python train.py --n_head=4 --vocab_size=2505 --activation="swiglu" --qk_norm=false --init="uniform" --init_std_qkv=0.0344 --init_std_up=0.0344 --warmup_steps=454 --batch_tokens=16384 --doc_mask=true --train_tokens=131400000
MLP neurons of a small language model. Each row is named by its layer, matrix (gate and up: input weights) and neuron, and shows model dimensions 80-207. Each number is 50 + 15 x the weight over its row's rms, rounded and kept within 0 to 99. A neuron's up and down rows have the sign that makes its largest values positive.
After each neuron's rows, "fires on" lists the tokens most often at its 100 highest values on Wikipedia text that the model never trained on.

L6.gate334:10 52 61 45 53 54 62 45 52 62 14 33 53 62 68 46 31 82 75 55 39 38 52 59 28 51 45 60 60 65 46 52 64 30 70 59 47 53 63 32 55 50 61 41 05 40 60 36 25 51 56 38 43 63 24 38 47 55 45 33 60 42 78 55 32 52 60 49 21 46 77 18 41 58 52 53 31 67 23 29 43 50 56 40 46 59 36 55 42 16 61 63 56 33 40 55 64 47 37 42 43 38 35 35 47 66 33 32 26 39 55 56 68 26 45 48 33 49 46 66 74 69 78 67 43 53 41 59
L6.up334:24 48 38 40 57 62 56 50 54 55 42 15 32 56 67 22 44 66 70 66 54 38 31 68 46 45 58 41 69 54 78 36 47 30 58 47 44 45 55 47 59 63 53 25 38 50 48 30 53 48 52 46 33 53 16 59 62 70 65 39 53 45 70 71 44 39 69 56 47 57 64 29 29 35 44 41 40 60 36 43 45 26 57 42 26 40 15 51 33 42 60 37 67 28 42 53 57 55 67 30 67 39 55 17 40 58 37 31 38 46 21 29 54 12 28 49 37 50 56 60 45 79 70 64 33 65 33 62
fires on: "b", " s", "n", " t", "p", "i"

L6.gate577:43 48 23 67 55 34 89 64 60 28 48 47 47 71 39 36 40 25 20 41 45 74 40 57 49 56 61 19 19 69 64 39 30 63 54 64 12 42 62 21 60 65 46 56 46 53 38 61 41 79 53 48 64 75 42 37 63 48 83 28 37 57 71 34 45 24 56 43 42 22 32 32 52 46 62 43 75 34 45 48 39 28 28 36 51 76 53 37 37 38 60 51 48 58 37 49 29 68 58 61 38 39 64 36 33 52 54 22 66 33 32 48 64 54 72 56 22 37 53 58 34 51 54 66 72 48 33 64
L6.up577:68 55 69 42 63 49 55 24 38 52 50 52 42 73 70 67 29 46 45 27 34 39 32 70 18 87 60 26 53 48 40 48 60 46 38 85 31 73 46 43 47 39 75 36 69 37 32 39 28 91 60 68 61 43 41 42 45 36 67 68 64 65 50 42 42 51 54 54 42 46 13 53 58 59 52 31 61 71 43 55 41 39 49 62 58 53 72 28 48 39 56 60 30 62 40 53 40 65 65 72 31 51 50 37 49 37 41 27 39 55 57 63 41 82 53 33 47 41 68 33 66 63 69 54 42 65 67 52
fires on: ",", "estern", "out", " in", "est", "outhern"

L4.gate133:72 55 65 48 44 66 35 63 26 69 37 47 66 23 35 64 74 83 47 53 35 68 35 46 44 83 70 50 32 61 45 88 62 85 26 44 24 64 47 36 61 63 58 58 58 32 41 82 51 28 40 29 48 58 69 45 77 83 51 33 61 44 25 49 36 48 30 41 46 32 63 40 53 57 69 21 48 58 36 64 80 48 25 53 44 77 53 58 41 61 53 45 48 36 79 32 63 52 65 61 40 59 51 45 47 42 32 55 31 23 31 81 63 73 61 30 54 63 54 67 43 07 41 57 60 63 58 37
L4.up133:33 46 55 43 67 64 60 65 44 60 66 80 23 38 33 82 49 77 21 45 49 60 80 59 59 58 30 43 36 46 58 56 53 35 56 40 46 21 70 47 59 63 27 42 50 60 42 55 34 49 45 67 49 62 37 47 74 41 42 71 54 45 62 80 43 53 64 46 48 50 34 64 45 38 54 75 58 42 45 73 41 23 61 36 44 58 47 51 37 51 38 54 35 37 46 38 44 57 42 75 63 56 45 66 61 61 47 78 58 49 17 39 52 51 48 61 61 56 24 69 48 36 51 55 68 42 76 51
fires on: "–", "ography", "areer", "ician", " over", "arly"

L6.gate802:47 68 30 53 47 65 48 35 62 52 66 35 58 60 61 86 74 32 62 48 62 54 46 39 41 49 24 56 68 06 39 29 84 33 49 54 54 46 33 49 45 60 47 37 24 55 46 31 49 53 79 22 65 66 36 53 42 43 39 56 57 83 71 42 31 35 22 32 45 40 48 45 60 39 75 47 58 33 43 58 31 80 45 51 56 28 43 25 66 55 58 36 48 51 69 36 49 40 60 30 63 34 39 39 44 32 48 34 45 31 48 44 71 52 37 61 35 50 57 35 50 66 29 55 52 73 55 71
L6.up802:76 56 23 49 44 53 51 48 70 49 78 21 67 45 74 67 66 19 83 28 45 61 46 61 53 60 27 66 53 67 43 28 53 48 44 34 33 71 39 51 66 60 27 51 31 41 38 63 38 52 45 45 60 35 39 62 52 66 20 55 38 55 51 50 26 60 08 24 54 63 43 63 87 31 48 33 51 51 42 43 52 37 76 64 41 51 47 35 58 71 52 55 39 86 48 50 36 60 29 38 33 70 51 20 67 56 50 55 54 41 20 58 70 41 33 49 42 57 52 26 39 68 41 63 52 52 58 39
fires on: " at", " dec", "un"

L6.gate175:34 33 86 63 63 35 64 17 69 45 50 35 87 64 35 53 56 42 70 57 51 53 02 57 68 86 61 53 45 25 44 81 61 44 55 55 59 54 37 48 42 45 39 59 46 57 43 42 58 48 82 41 36 47 42 40 61 55 58 48 48 37 49 45 58 48 49 72 53 48 74 44 62 44 53 31 66 53 55 10 34 73 44 44 33 46 46 51 21 21 40 63 55 31 49 59 43 13 42 62 65 56 71 64 21 68 48 27 43 42 47 45 68 74 73 41 49 51 42 32 26 65 32 46 45 39 43 32
L6.up175:40 50 70 43 48 49 72 42 53 58 61 43 52 43 19 59 51 37 70 71 82 71 30 54 38 82 42 35 53 14 49 44 52 63 25 61 61 40 69 72 17 38 52 51 61 37 41 85 49 47 52 63 49 58 74 64 35 69 45 28 56 23 28 64 68 53 47 61 49 68 43 43 45 28 27 58 35 45 68 53 34 29 35 69 31 51 58 39 72 44 44 42 48 59 48 58 72 33 58 55 38 73 62 57 41 45 71 49 52 63 44 33 63 60 73 78 59 64 41 32 49 52 27 39 44 40 41 35
fires on: "m", " is", " about"

L4.gate263:48 53 73 52 62 21 32 64 48 66 42 69 57 67 64 63 60 77 49 66 37 40 46 21 31 15 27 42 38 38 60 36 69 24 68 55 62 54 22 52 60 36 54 91 47 55 26 32 47 58 24 55 52 74 40 27 46 66 48 44 56 58 55 53 23 72 48 85 19 33 32 56 48 61 41 44 39 76 60 58 57 73 59 70 54 68 51 47 37 39 67 37 44 59 53 87 48 68 41 48 47 45 60 23 38 41 34 50 41 35 37 50 43 49 36 44 25 58 39 71 45 64 49 33 62 52 82 57
L4.up263:51 42 54 61 22 19 65 25 60 73 25 64 93 60 94 52 52 66 73 50 58 42 65 37 43 43 47 40 52 51 25 39 57 51 39 44 44 31 84 47 36 37 53 56 57 37 37 59 79 50 41 67 33 57 78 52 60 66 69 51 69 43 68 29 55 64 34 20 54 47 54 73 42 57 77 55 24 69 14 48 57 45 40 63 79 44 52 50 26 51 58 52 49 46 48 60 59 35 20 74 52 15 29 25 50 41 62 29 39 53 81 59 32 67 49 56 27 59 21 67 49 64 56 55 42 41 50 53
fires on: " Th", " th", "..", " Wh"

L4.gate100:42 51 73 20 55 48 73 46 34 52 60 65 51 30 22 49 54 71 67 65 36 42 40 39 52 44 49 40 54 43 40 54 25 24 69 53 65 58 23 73 70 56 32 45 41 47 29 26 42 48 59 46 34 38 72 61 34 89 48 41 13 42 51 52 56 45 59 46 50 56 51 63 50 35 62 61 36 38 59 73 44 76 42 51 38 55 50 48 60 46 34 62 65 57 71 61 39 55 80 62 26 41 72 60 56 54 22 66 55 51 72 54 54 51 39 53 72 90 26 35 33 44 50 33 41 71 49 71
L4.up100:43 38 26 44 84 40 55 64 22 57 43 64 46 65 50 44 61 70 52 62 39 42 63 63 48 39 90 62 57 48 65 14 50 48 65 59 51 75 37 42 80 64 27 54 71 62 78 52 66 40 54 35 53 31 53 70 48 79 53 68 24 63 39 45 35 34 46 28 50 42 37 71 40 62 59 50 32 50 74 29 60 65 43 30 18 76 43 55 60 34 41 40 37 54 63 44 64 56 54 65 38 32 60 38 52 85 58 48 43 02 36 68 70 48 24 28 45 42 51 45 76 47 33 42 60 49 77 53
fires on: "th", " position", "\"", "7", "0", " band"

L6.gate67:43 15 74 51 65 44 45 63 63 21 52 58 52 60 45 56 51 48 51 63 37 70 55 29 48 77 35 51 59 52 27 64 26 51 52 51 38 31 31 80 62 45 40 52 71 31 38 36 51 59 53 34 66 57 47 52 29 35 64 73 35 68 61 50 52 51 40 56 71 22 62 40 72 59 43 80 53 33 56 76 04 72 56 43 79 36 31 48 42 59 48 55 54 24 29 70 54 55 65 60 42 73 34 63 18 76 67 52 28 34 44 30 56 52 87 55 49 39 35 51 23 71 38 35 24 51 62 42
L6.up67:28 40 77 48 50 54 50 51 60 37 86 61 23 81 26 51 83 59 29 69 68 67 68 53 63 57 55 43 60 57 60 27 09 48 48 56 32 58 39 66 64 29 35 29 65 28 45 43 52 56 59 14 34 41 53 71 45 57 53 67 42 56 59 45 52 28 41 35 78 38 53 42 41 55 16 64 57 64 75 59 41 48 66 59 65 47 25 54 59 69 36 49 52 36 41 50 55 46 76 42 44 75 62 26 39 55 77 63 52 48 52 36 34 62 53 55 39 57 20 41 32 55 54 49 43 54 61 29
fires on: "ess", "ant", "ast", "ary", "and", "air"

L6.gate158:35 41 51 82 85 64 48 51 57 55 21 84 75 43 67 63 50 59 46 55 62 34 37 58 59 52 23 52 49 33 32 60 43 18 29 55 54 28 45 11 32 49 73 28 55 53 36 65 39 37 44 68 52 66 24 46 52 31 64 45 32 86 47 30 57 28 60 65 25 70 42 60 36 48 35 41 48 35 44 64 59 62 30 61 71 67 47 45 43 34 70 49 61 57 19 26 52 49 69 61 25 54 66 29 49 42 52 38 42 66 17 39 53 28 36 33 37 38 42 47 28 45 60 42 41 65 59 54
L6.up158:38 52 50 58 49 44 63 69 61 30 38 75 56 61 37 34 63 60 54 74 49 37 82 54 41 45 33 58 75 26 08 53 44 50 22 49 61 47 80 45 63 28 58 13 54 74 58 49 61 62 53 55 15 38 53 64 47 44 47 45 61 48 60 45 87 22 57 36 58 42 59 81 29 47 61 47 64 11 56 63 36 71 53 55 34 38 55 53 33 42 60 79 42 41 57 40 53 25 38 36 45 60 68 55 60 21 45 67 58 38 35 38 48 49 38 77 49 61 30 34 30 76 55 53 43 44 43 38
fires on: " d", "ell", " S", "is", "ir"

L4.gate754:41 58 41 38 65 80 50 78 36 42 51 24 81 32 39 34 32 39 61 58 73 56 67 23 30 82 62 28 53 49 66 44 48 43 43 69 35 43 13 45 42 56 66 59 33 40 41 52 49 63 54 48 48 65 64 49 73 62 31 40 44 27 54 89 38 56 71 42 55 15 66 53 43 62 32 49 60 46 48 53 40 73 63 58 37 57 69 43 32 48 55 43 21 62 20 37 58 26 66 67 50 50 60 21 53 44 69 10 43 61 74 40 38 39 42 51 58 34 60 63 52 44 51 28 37 47 52 72
L4.up754:50 28 30 41 59 46 53 54 58 77 06 31 32 49 53 58 48 39 65 66 56 44 77 66 36 50 47 34 53 58 50 41 63 57 54 43 36 60 54 50 68 28 30 52 40 44 64 86 44 59 49 73 31 51 48 41 39 54 31 49 55 51 66 88 58 44 35 59 55 62 43 49 47 57 69 37 48 44 71 54 52 67 35 85 33 55 41 53 57 35 70 38 15 40 23 51 48 42 65 60 53 42 66 32 75 99 62 45 51 61 41 47 47 29 56 58 44 63 60 48 64 57 53 43 83 29 63 51
fires on: ";", " using", " named", " engine", " of", "ie"

L6.gate782:44 55 78 41 55 43 53 41 41 50 64 45 27 66 40 56 52 38 23 56 64 49 52 40 74 40 49 52 57 18 29 51 21 50 49 40 28 38 23 54 61 29 87 59 45 64 51 53 28 48 64 33 47 65 75 21 27 60 73 67 39 57 42 31 47 59 68 60 32 29 64 39 71 64 44 61 45 49 62 65 49 45 27 19 46 58 52 43 29 37 62 63 72 41 56 62 52 47 56 66 58 00 53 47 48 55 51 49 52 59 44 30 45 53 88 75 53 52 22 67 45 66 22 30 63 49 38 35
L6.up782:62 37 47 48 63 53 68 68 42 49 51 58 30 65 60 82 40 68 55 32 52 71 33 45 53 40 56 40 41 41 29 41 58 51 57 46 42 46 64 71 54 20 88 50 67 60 66 66 41 52 46 29 55 51 66 40 31 42 54 33 13 15 52 48 67 41 80 59 59 28 53 48 44 58 53 79 46 41 52 74 31 40 42 53 55 41 50 52 65 43 66 67 48 41 41 70 40 59 86 52 49 00 31 40 30 81 74 64 37 60 62 36 42 52 42 26 39 70 28 71 37 50 26 66 52 50 12 29
fires on: "ess", "ast", "est", "ent", "ict", "act"

L4.gate341:44 56 67 55 85 29 44 68 54 61 41 75 62 46 60 52 56 50 42 69 24 46 40 64 57 48 54 55 87 56 69 50 35 64 54 37 59 45 57 38 57 46 56 33 53 41 41 56 69 58 10 41 41 40 46 64 41 33 59 41 31 69 47 43 56 52 65 61 44 64 65 43 34 54 30 34 43 68 41 53 41 33 49 52 55 49 66 43 29 33 38 40 27 64 37 51 25 47 49 57 59 83 40 38 09 46 45 59 31 48 77 68 55 56 64 65 27 48 68 65 57 78 38 37 34 37 32 50
L4.up341:26 30 48 59 37 37 56 57 57 27 53 96 46 64 51 53 57 30 18 66 15 47 56 65 38 39 50 21 36 32 53 72 56 53 60 52 70 19 52 64 67 55 56 32 38 54 95 64 53 54 42 58 43 41 34 49 50 22 64 49 28 64 57 26 70 55 63 53 55 35 40 48 44 55 58 63 66 36 59 70 22 45 45 88 43 48 96 69 39 36 80 37 57 39 54 58 51 62 65 47 86 30 40 64 42 35 63 80 37 57 56 54 75 18 51 35 49 26 51 45 59 59 61 46 33 40 40 61
fires on: "°", "ary", "″", " and", "ointed", "ed"

L6.gate850:48 77 32 82 48 07 53 54 77 47 50 51 57 55 53 52 52 30 17 29 56 68 56 32 56 38 42 25 60 68 50 54 57 40 56 41 50 37 51 34 46 42 37 56 37 51 23 58 43 87 37 65 60 53 58 30 37 32 58 73 63 57 27 28 58 40 61 39 48 59 38 68 39 36 79 48 45 47 55 61 20 30 51 37 41 43 74 22 53 45 58 72 42 70 45 51 49 87 55 64 24 61 66 34 59 51 34 25 53 57 75 27 59 71 47 49 99 27 52 37 78 59 36 35 69 48 45 41
L6.up850:56 85 27 43 52 42 35 60 66 50 42 78 66 35 65 54 59 21 25 47 26 62 43 48 38 50 24 39 57 63 35 62 71 72 45 36 82 43 71 25 46 50 32 22 57 37 67 63 66 58 38 68 71 68 36 46 41 53 45 37 54 72 41 37 32 39 54 50 43 43 55 69 28 53 60 32 57 47 58 41 43 13 60 55 37 59 55 44 49 45 66 53 33 62 72 53 51 47 32 58 58 52 52 48 51 57 50 35 31 63 65 09 69 46 34 08 54 46 64 36 61 76 47 31 62 51 33 29
fires on: ",", "),", " and"

L4.gate629:69 40 39 71 36 50 61 37 91 38 65 50 20 41 59 34 23 71 50 27 59 69 60 44 28 46 35 63 44 31 35 62 42 58 24 70 64 41 73 70 39 59 48 54 70 49 50 41 29 56 62 38 41 52 65 28 58 39 24 31 32 71 49 49 34 37 68 48 51 46 47 29 20 69 81 60 54 73 79 49 43 82 54 33 61 55 60 49 60 53 44 55 61 23 73 48 47 34 44 27 48 26 63 45 37 38 20 53 34 70 63 60 37 57 56 36 58 40 53 20 58 32 66 71 42 62 59 52
L4.up629:37 33 54 66 64 62 50 36 74 39 55 54 41 53 73 41 57 48 51 20 32 55 46 66 61 54 47 61 27 31 71 51 58 31 34 42 68 41 44 67 45 54 32 46 27 59 44 40 41 71 26 61 51 55 63 55 29 67 49 50 64 54 50 36 51 57 51 47 48 35 60 57 55 28 46 41 53 68 19 38 75 40 34 71 62 38 31 30 20 49 64 59 34 26 50 62 40 41 52 54 76 50 34 72 32 65 32 29 53 31 63 30 65 46 52 20 37 53 71 61 80 48 52 36 39 67 67 16
fires on: "'s", " He", " The", "American", "ian"

L6.gate328:48 34 42 25 59 22 59 42 30 54 48 74 83 54 59 58 59 29 33 65 43 87 28 65 58 87 49 69 67 19 35 73 64 36 42 61 57 34 46 42 57 44 53 38 49 48 46 35 35 59 51 57 55 66 27 52 35 47 65 51 45 41 52 44 35 46 55 44 44 54 26 60 31 27 52 48 54 41 91 56 18 35 43 65 44 74 54 18 35 60 36 74 37 45 51 26 44 30 50 53 33 42 60 44 44 19 50 64 50 68 62 38 37 71 48 62 44 25 50 45 53 48 57 36 54 43 55 43
L6.up328:50 45 82 32 45 39 63 37 52 63 66 67 74 58 62 24 76 44 21 52 29 78 42 37 48 64 42 43 40 30 37 25 75 68 59 22 41 57 53 33 30 52 48 52 35 29 39 49 64 36 42 52 65 64 20 43 29 71 33 13 64 45 39 41 39 50 67 68 49 75 54 45 45 13 75 58 47 34 40 42 43 40 57 46 52 74 57 43 29 44 27 61 50 50 26 50 74 39 53 55 30 51 33 41 54 27 56 66 51 36 38 47 55 70 40 54 35 54 52 42 43 36 56 54 42 46 49 57
fires on: " are", " is", " were", " was"

L6.gate246:39 55 60 21 58 59 43 63 52 73 22 35 38 41 26 40 47 99 43 36 49 54 75 29 42 58 56 48 49 67 23 31 22 47 68 40 65 44 59 73 56 38 55 67 52 58 63 80 47 52 52 74 62 63 75 61 66 49 47 23 62 43 46 43 38 24 55 79 37 54 72 46 59 31 56 47 39 63 46 52 63 54 41 55 39 53 47 65 57 33 52 44 51 23 43 64 39 67 24 32 69 38 40 50 40 50 48 67 52 40 47 62 47 63 64 76 46 36 64 38 34 53 19 42 47 34 26 47
L6.up246:57 70 72 41 58 27 43 23 52 60 22 74 38 21 49 45 46 70 71 31 56 34 38 45 63 64 37 47 78 42 50 77 29 52 46 52 32 50 42 61 49 37 51 50 46 63 55 23 39 34 76 66 48 53 59 25 59 41 54 45 41 42 17 59 55 42 42 59 47 63 83 45 47 40 17 47 47 35 57 49 86 55 65 35 51 61 55 46 60 64 36 37 70 41 46 45 59 47 33 21 48 56 37 42 48 62 37 43 45 49 58 49 33 48 71 35 43 40 44 49 44 38 42 37 48 56 34 46
fires on: ".", "or", "–", " 5", " (", "l"

L6.gate474:49 21 58 63 38 64 35 24 59 40 37 40 73 46 71 65 54 45 88 54 49 52 46 41 69 43 20 39 82 59 36 42 42 58 37 54 55 29 52 61 48 66 82 36 35 54 39 54 33 83 68 47 55 66 61 28 56 50 31 61 66 28 33 46 60 61 71 50 32 56 66 27 27 18 72 69 64 65 64 48 54 61 64 84 47 73 62 54 40 44 50 73 50 53 64 71 41 44 62 64 17 65 42 48 41 34 38 22 34 56 29 23 52 51 31 36 38 39 84 42 56 47 48 36 67 32 46 36
L6.up474:64 23 33 43 36 52 48 66 53 68 45 32 50 54 31 42 35 60 70 38 37 34 62 72 66 41 32 35 57 60 38 42 48 50 35 41 57 49 30 59 50 62 18 60 54 70 54 58 60 54 47 59 66 52 48 35 74 71 13 58 52 46 89 34 53 53 56 50 75 75 35 53 49 26 53 45 67 39 29 50 48 25 29 51 11 47 54 35 48 42 55 29 57 19 50 79 39 30 70 68 52 50 39 59 58 42 19 84 22 57 44 47 52 45 64 47 53 60 64 24 62 41 63 65 51 46 47 53
fires on: " sc", " 4", " 2", "v", "°"

L4.gate820:65 38 34 43 56 30 38 31 72 59 56 60 51 61 50 48 76 94 30 75 51 36 21 41 41 40 26 37 43 50 41 41 78 52 73 41 65 51 28 09 64 40 44 20 52 65 39 38 69 56 73 52 43 65 25 51 39 27 94 33 66 61 54 49 74 49 59 46 88 36 36 53 36 70 29 69 63 68 53 45 62 48 43 28 67 66 42 26 77 43 52 42 38 62 55 61 59 65 55 50 46 56 49 49 52 41 58 57 54 49 48 65 45 57 50 35 41 67 39 45 65 85 49 27 76 45 40 61
L4.up820:63 42 26 74 45 30 38 40 44 47 52 57 84 47 55 66 84 23 34 46 41 29 70 37 59 45 47 69 50 47 53 55 56 58 42 32 42 82 49 55 59 24 31 61 61 40 61 49 71 51 49 64 71 58 51 38 68 65 65 37 24 68 52 29 36 43 22 75 59 40 35 69 61 50 60 62 42 35 49 64 71 47 55 78 55 48 55 33 62 40 44 43 51 43 69 73 65 34 61 29 82 20 64 29 71 54 79 66 54 44 52 74 43 42 49 52 61 37 16 58 32 66 57 13 58 50 40 63
fires on: " th", " Th", " sk", " Lab", " Spec", " stud"

L4.gate725:40 49 23 65 38 50 54 16 75 58 38 47 35 54 51 43 42 61 35 32 58 27 51 55 66 34 55 27 68 60 54 58 13 59 63 65 53 45 65 73 54 25 16 32 38 49 55 42 47 89 21 69 58 68 55 32 47 34 44 41 46 67 58 55 48 63 66 49 47 63 54 48 22 26 85 70 66 51 51 38 47 33 72 61 44 43 38 27 32 71 52 54 54 67 44 33 49 66 56 55 39 58 31 55 49 47 43 41 65 44 51 53 52 24 54 39 28 54 62 52 74 43 20 37 49 40 35 42
L4.up725:55 47 51 20 24 46 56 67 47 24 52 27 45 42 46 44 50 71 49 67 54 33 56 40 39 55 73 45 60 65 63 52 44 59 65 52 16 35 55 47 49 42 51 42 37 11 64 42 42 43 46 46 45 25 46 55 67 40 41 28 30 59 65 37 45 45 68 40 29 53 29 61 57 46 90 53 45 62 80 40 59 63 57 24 11 36 67 47 62 39 65 31 64 60 40 43 30 77 43 69 58 42 65 58 64 56 58 54 41 34 41 46 53 50 38 53 43 34 57 45 22 48 42 44 49 25 30 29
fires on: "\n", "\n ", "7", " and", "ity"

L6.gate462:40 51 48 46 48 37 62 28 43 29 57 51 37 48 58 50 62 52 42 27 50 49 49 51 40 65 50 62 45 53 50 75 74 40 53 52 46 38 50 59 80 47 51 30 51 47 52 39 77 72 21 39 51 44 67 30 33 37 85 68 37 40 41 47 51 66 23 58 48 39 37 35 47 63 45 60 68 50 43 70 80 41 60 08 40 60 59 62 23 53 41 54 59 37 14 56 48 36 16 40 67 42 72 78 63 53 64 20 43 15 62 18 41 51 59 72 40 52 70 70 58 63 65 43 27 53 60 40
L6.up462:51 64 46 54 76 50 60 32 49 02 53 68 58 55 54 43 47 40 36 33 55 71 48 29 53 57 81 51 54 55 13 70 56 25 68 60 53 44 35 29 70 52 78 66 60 51 54 29 45 78 54 47 50 56 64 40 30 49 64 60 33 65 30 75 74 63 49 73 64 43 36 57 36 65 38 45 31 54 44 62 55 44 39 43 32 48 47 64 31 56 41 50 60 37 27 45 29 44 72 56 54 57 52 50 38 37 48 32 53 33 55 54 64 44 60 45 10 43 99 73 65 72 83 75 48 41 50 22
fires on: "ong", " e", "ost", "ig", "ev"

L6.gate239:56 60 30 66 43 47 40 44 51 60 49 50 34 53 72 42 41 68 54 56 40 63 35 36 63 49 36 51 59 50 73 50 85 35 57 23 54 34 43 39 40 59 56 35 63 55 43 68 52 44 61 44 32 36 58 86 44 62 77 43 48 72 34 58 51 13 51 19 58 44 62 48 50 61 35 47 15 42 48 68 56 40 40 69 57 31 41 56 54 55 46 43 17 68 40 46 69 59 47 49 49 51 31 47 52 47 32 16 50 58 43 60 46 67 34 24 77 46 42 49 72 43 31 40 66 62 15 52
L6.up239:43 62 54 52 39 62 52 67 66 73 61 45 45 60 53 69 56 61 40 52 59 48 73 47 44 47 36 42 74 54 33 57 31 52 54 52 27 35 73 60 66 46 32 62 85 53 30 60 51 40 62 63 53 34 47 43 59 31 68 62 82 65 60 43 56 75 63 38 45 45 54 40 16 42 73 29 28 41 26 79 45 50 41 42 53 27 29 54 69 51 67 33 69 42 37 36 34 68 53 57 35 55 67 44 39 58 58 72 23 67 17 36 39 20 51 77 32 51 78 40 22 64 39 68 62 46 60 51
fires on: "ect", "us", "ac", "y", "amp", "by"

L6.gate590:50 56 56 83 41 45 17 48 58 68 77 56 71 53 80 50 60 63 70 65 91 60 54 42 48 42 83 35 61 42 32 31 58 58 23 51 33 40 55 43 24 43 44 60 68 20 81 55 47 47 44 69 69 89 63 69 66 46 50 65 50 49 21 45 29 27 83 39 33 72 18 80 66 41 68 63 39 55 57 67 39 30 45 23 72 55 54 31 50 52 65 56 52 56 36 42 47 27 66 53 54 49 58 32 37 45 31 52 43 53 42 40 55 52 52 72 61 41 49 68 51 65 28 53 75 77 67 46
L6.up590:49 89 60 59 65 51 22 68 35 57 55 68 41 56 67 50 43 70 69 62 50 44 60 29 49 41 64 67 29 30 28 25 70 56 23 70 16 62 53 45 50 40 54 61 61 11 69 48 41 54 88 28 62 48 43 53 46 64 54 66 17 25 10 62 41 44 45 47 26 31 34 87 47 84 63 55 24 41 57 46 51 40 50 92 41 49 56 49 81 41 64 52 32 55 61 73 35 50 42 45 48 61 59 50 66 63 80 47 56 41 21 52 43 53 70 54 61 63 59 53 49 50 58 42 59 83 63 57
fires on: " ind", "nd", "r", "ra", "v", " stat"

L4.gate590:21 69 57 45 51 35 38 16 85 43 30 41 59 60 39 17 43 62 53 60 65 34 72 56 63 45 51 59 54 48 67 42 55 25 61 48 41 34 66 46 62 40 37 63 33 79 67 33 47 42 34 53 53 84 78 52 60 41 67 54 45 28 49 47 60 64 46 68 66 44 66 56 39 31 66 54 64 29 37 58 52 61 93 41 61 61 48 50 29 40 69 55 42 67 30 52 58 47 59 44 47 38 23 63 45 81 23 36 36 52 37 19 23 54 43 55 55 40 14 74 46 42 54 41 62 51 68 26
L4.up590:57 72 30 64 56 27 60 58 58 25 50 66 39 60 53 80 27 22 66 26 32 70 41 68 31 41 52 35 52 62 39 41 24 73 28 64 38 21 60 51 37 54 47 53 67 15 37 57 59 40 59 78 51 34 53 52 76 55 55 65 40 66 56 58 55 46 35 16 58 48 44 25 56 41 52 57 68 35 66 27 74 36 41 45 39 72 19 56 56 67 47 58 58 34 63 22 56 50 81 38 48 52 76 43 34 51 59 27 46 35 44 56 63 63 58 48 72 08 81 55 54 66 38 40 38 49 21 43
fires on: ",", ":", " As", " He"

L6.gate347:62 54 21 44 54 53 45 37 49 55 43 53 59 39 79 48 60 59 77 48 75 37 58 35 68 77 25 57 47 46 42 45 29 62 47 64 29 50 28 56 41 57 71 53 48 38 40 24 56 62 57 56 55 33 77 49 29 44 57 51 42 50 24 33 52 75 58 30 62 33 68 50 57 51 32 57 67 40 53 37 31 43 62 55 59 38 48 07 36 44 50 90 51 55 59 67 44 48 31 53 62 52 63 75 40 65 21 62 57 48 73 27 62 44 62 36 85 66 61 60 70 29 53 40 65 39 55 42
L6.up347:59 49 47 53 70 62 52 45 48 32 58 53 64 53 38 38 75 45 41 45 57 14 70 59 60 34 34 58 54 75 54 69 38 55 43 82 66 77 41 66 67 42 65 50 49 40 26 38 40 66 39 53 40 51 57 63 57 54 55 74 58 69 50 23 40 97 72 61 60 14 45 75 68 46 42 57 61 52 39 50 39 79 44 53 75 33 47 55 10 39 64 58 26 50 56 53 54 30 30 41 56 30 58 50 58 46 27 49 50 35 41 50 66 63 46 43 51 48 72 49 66 27 37 58 60 45 67 70
fires on: "R", " R", " An", " D", "8", "D"

L4.gate626:54 52 47 75 61 60 43 37 40 63 40 39 68 73 65 28 45 71 78 33 49 63 63 48 58 40 44 68 32 49 73 65 58 44 51 36 49 36 54 46 30 44 38 69 59 40 30 65 76 50 25 77 50 50 36 70 66 55 46 78 56 54 59 74 65 49 40 59 28 34 57 48 50 35 30 46 77 58 38 68 62 31 74 40 73 45 33 25 17 36 60 77 34 54 55 35 58 48 62 53 54 48 51 64 37 54 53 68 65 22 50 60 55 42 51 72 50 53 43 95 87 64 46 63 39 46 62 55
L4.up626:56 50 54 48 41 44 48 50 54 52 41 25 59 64 30 77 44 42 65 57 48 41 65 20 54 66 43 38 47 58 28 44 60 58 62 39 45 42 51 62 61 38 43 78 48 12 55 51 50 52 40 32 44 59 43 75 61 72 52 54 42 63 26 78 51 30 38 25 49 49 16 44 47 48 35 48 57 69 18 47 64 34 40 37 58 44 43 49 44 25 46 57 51 32 94 48 17 79 75 64 32 64 76 32 36 51 21 35 64 62 66 40 58 41 48 56 47 46 64 49 66 34 19 47 57 45 55 45
fires on: ";", " Total", "==", " ab", " and", " Con"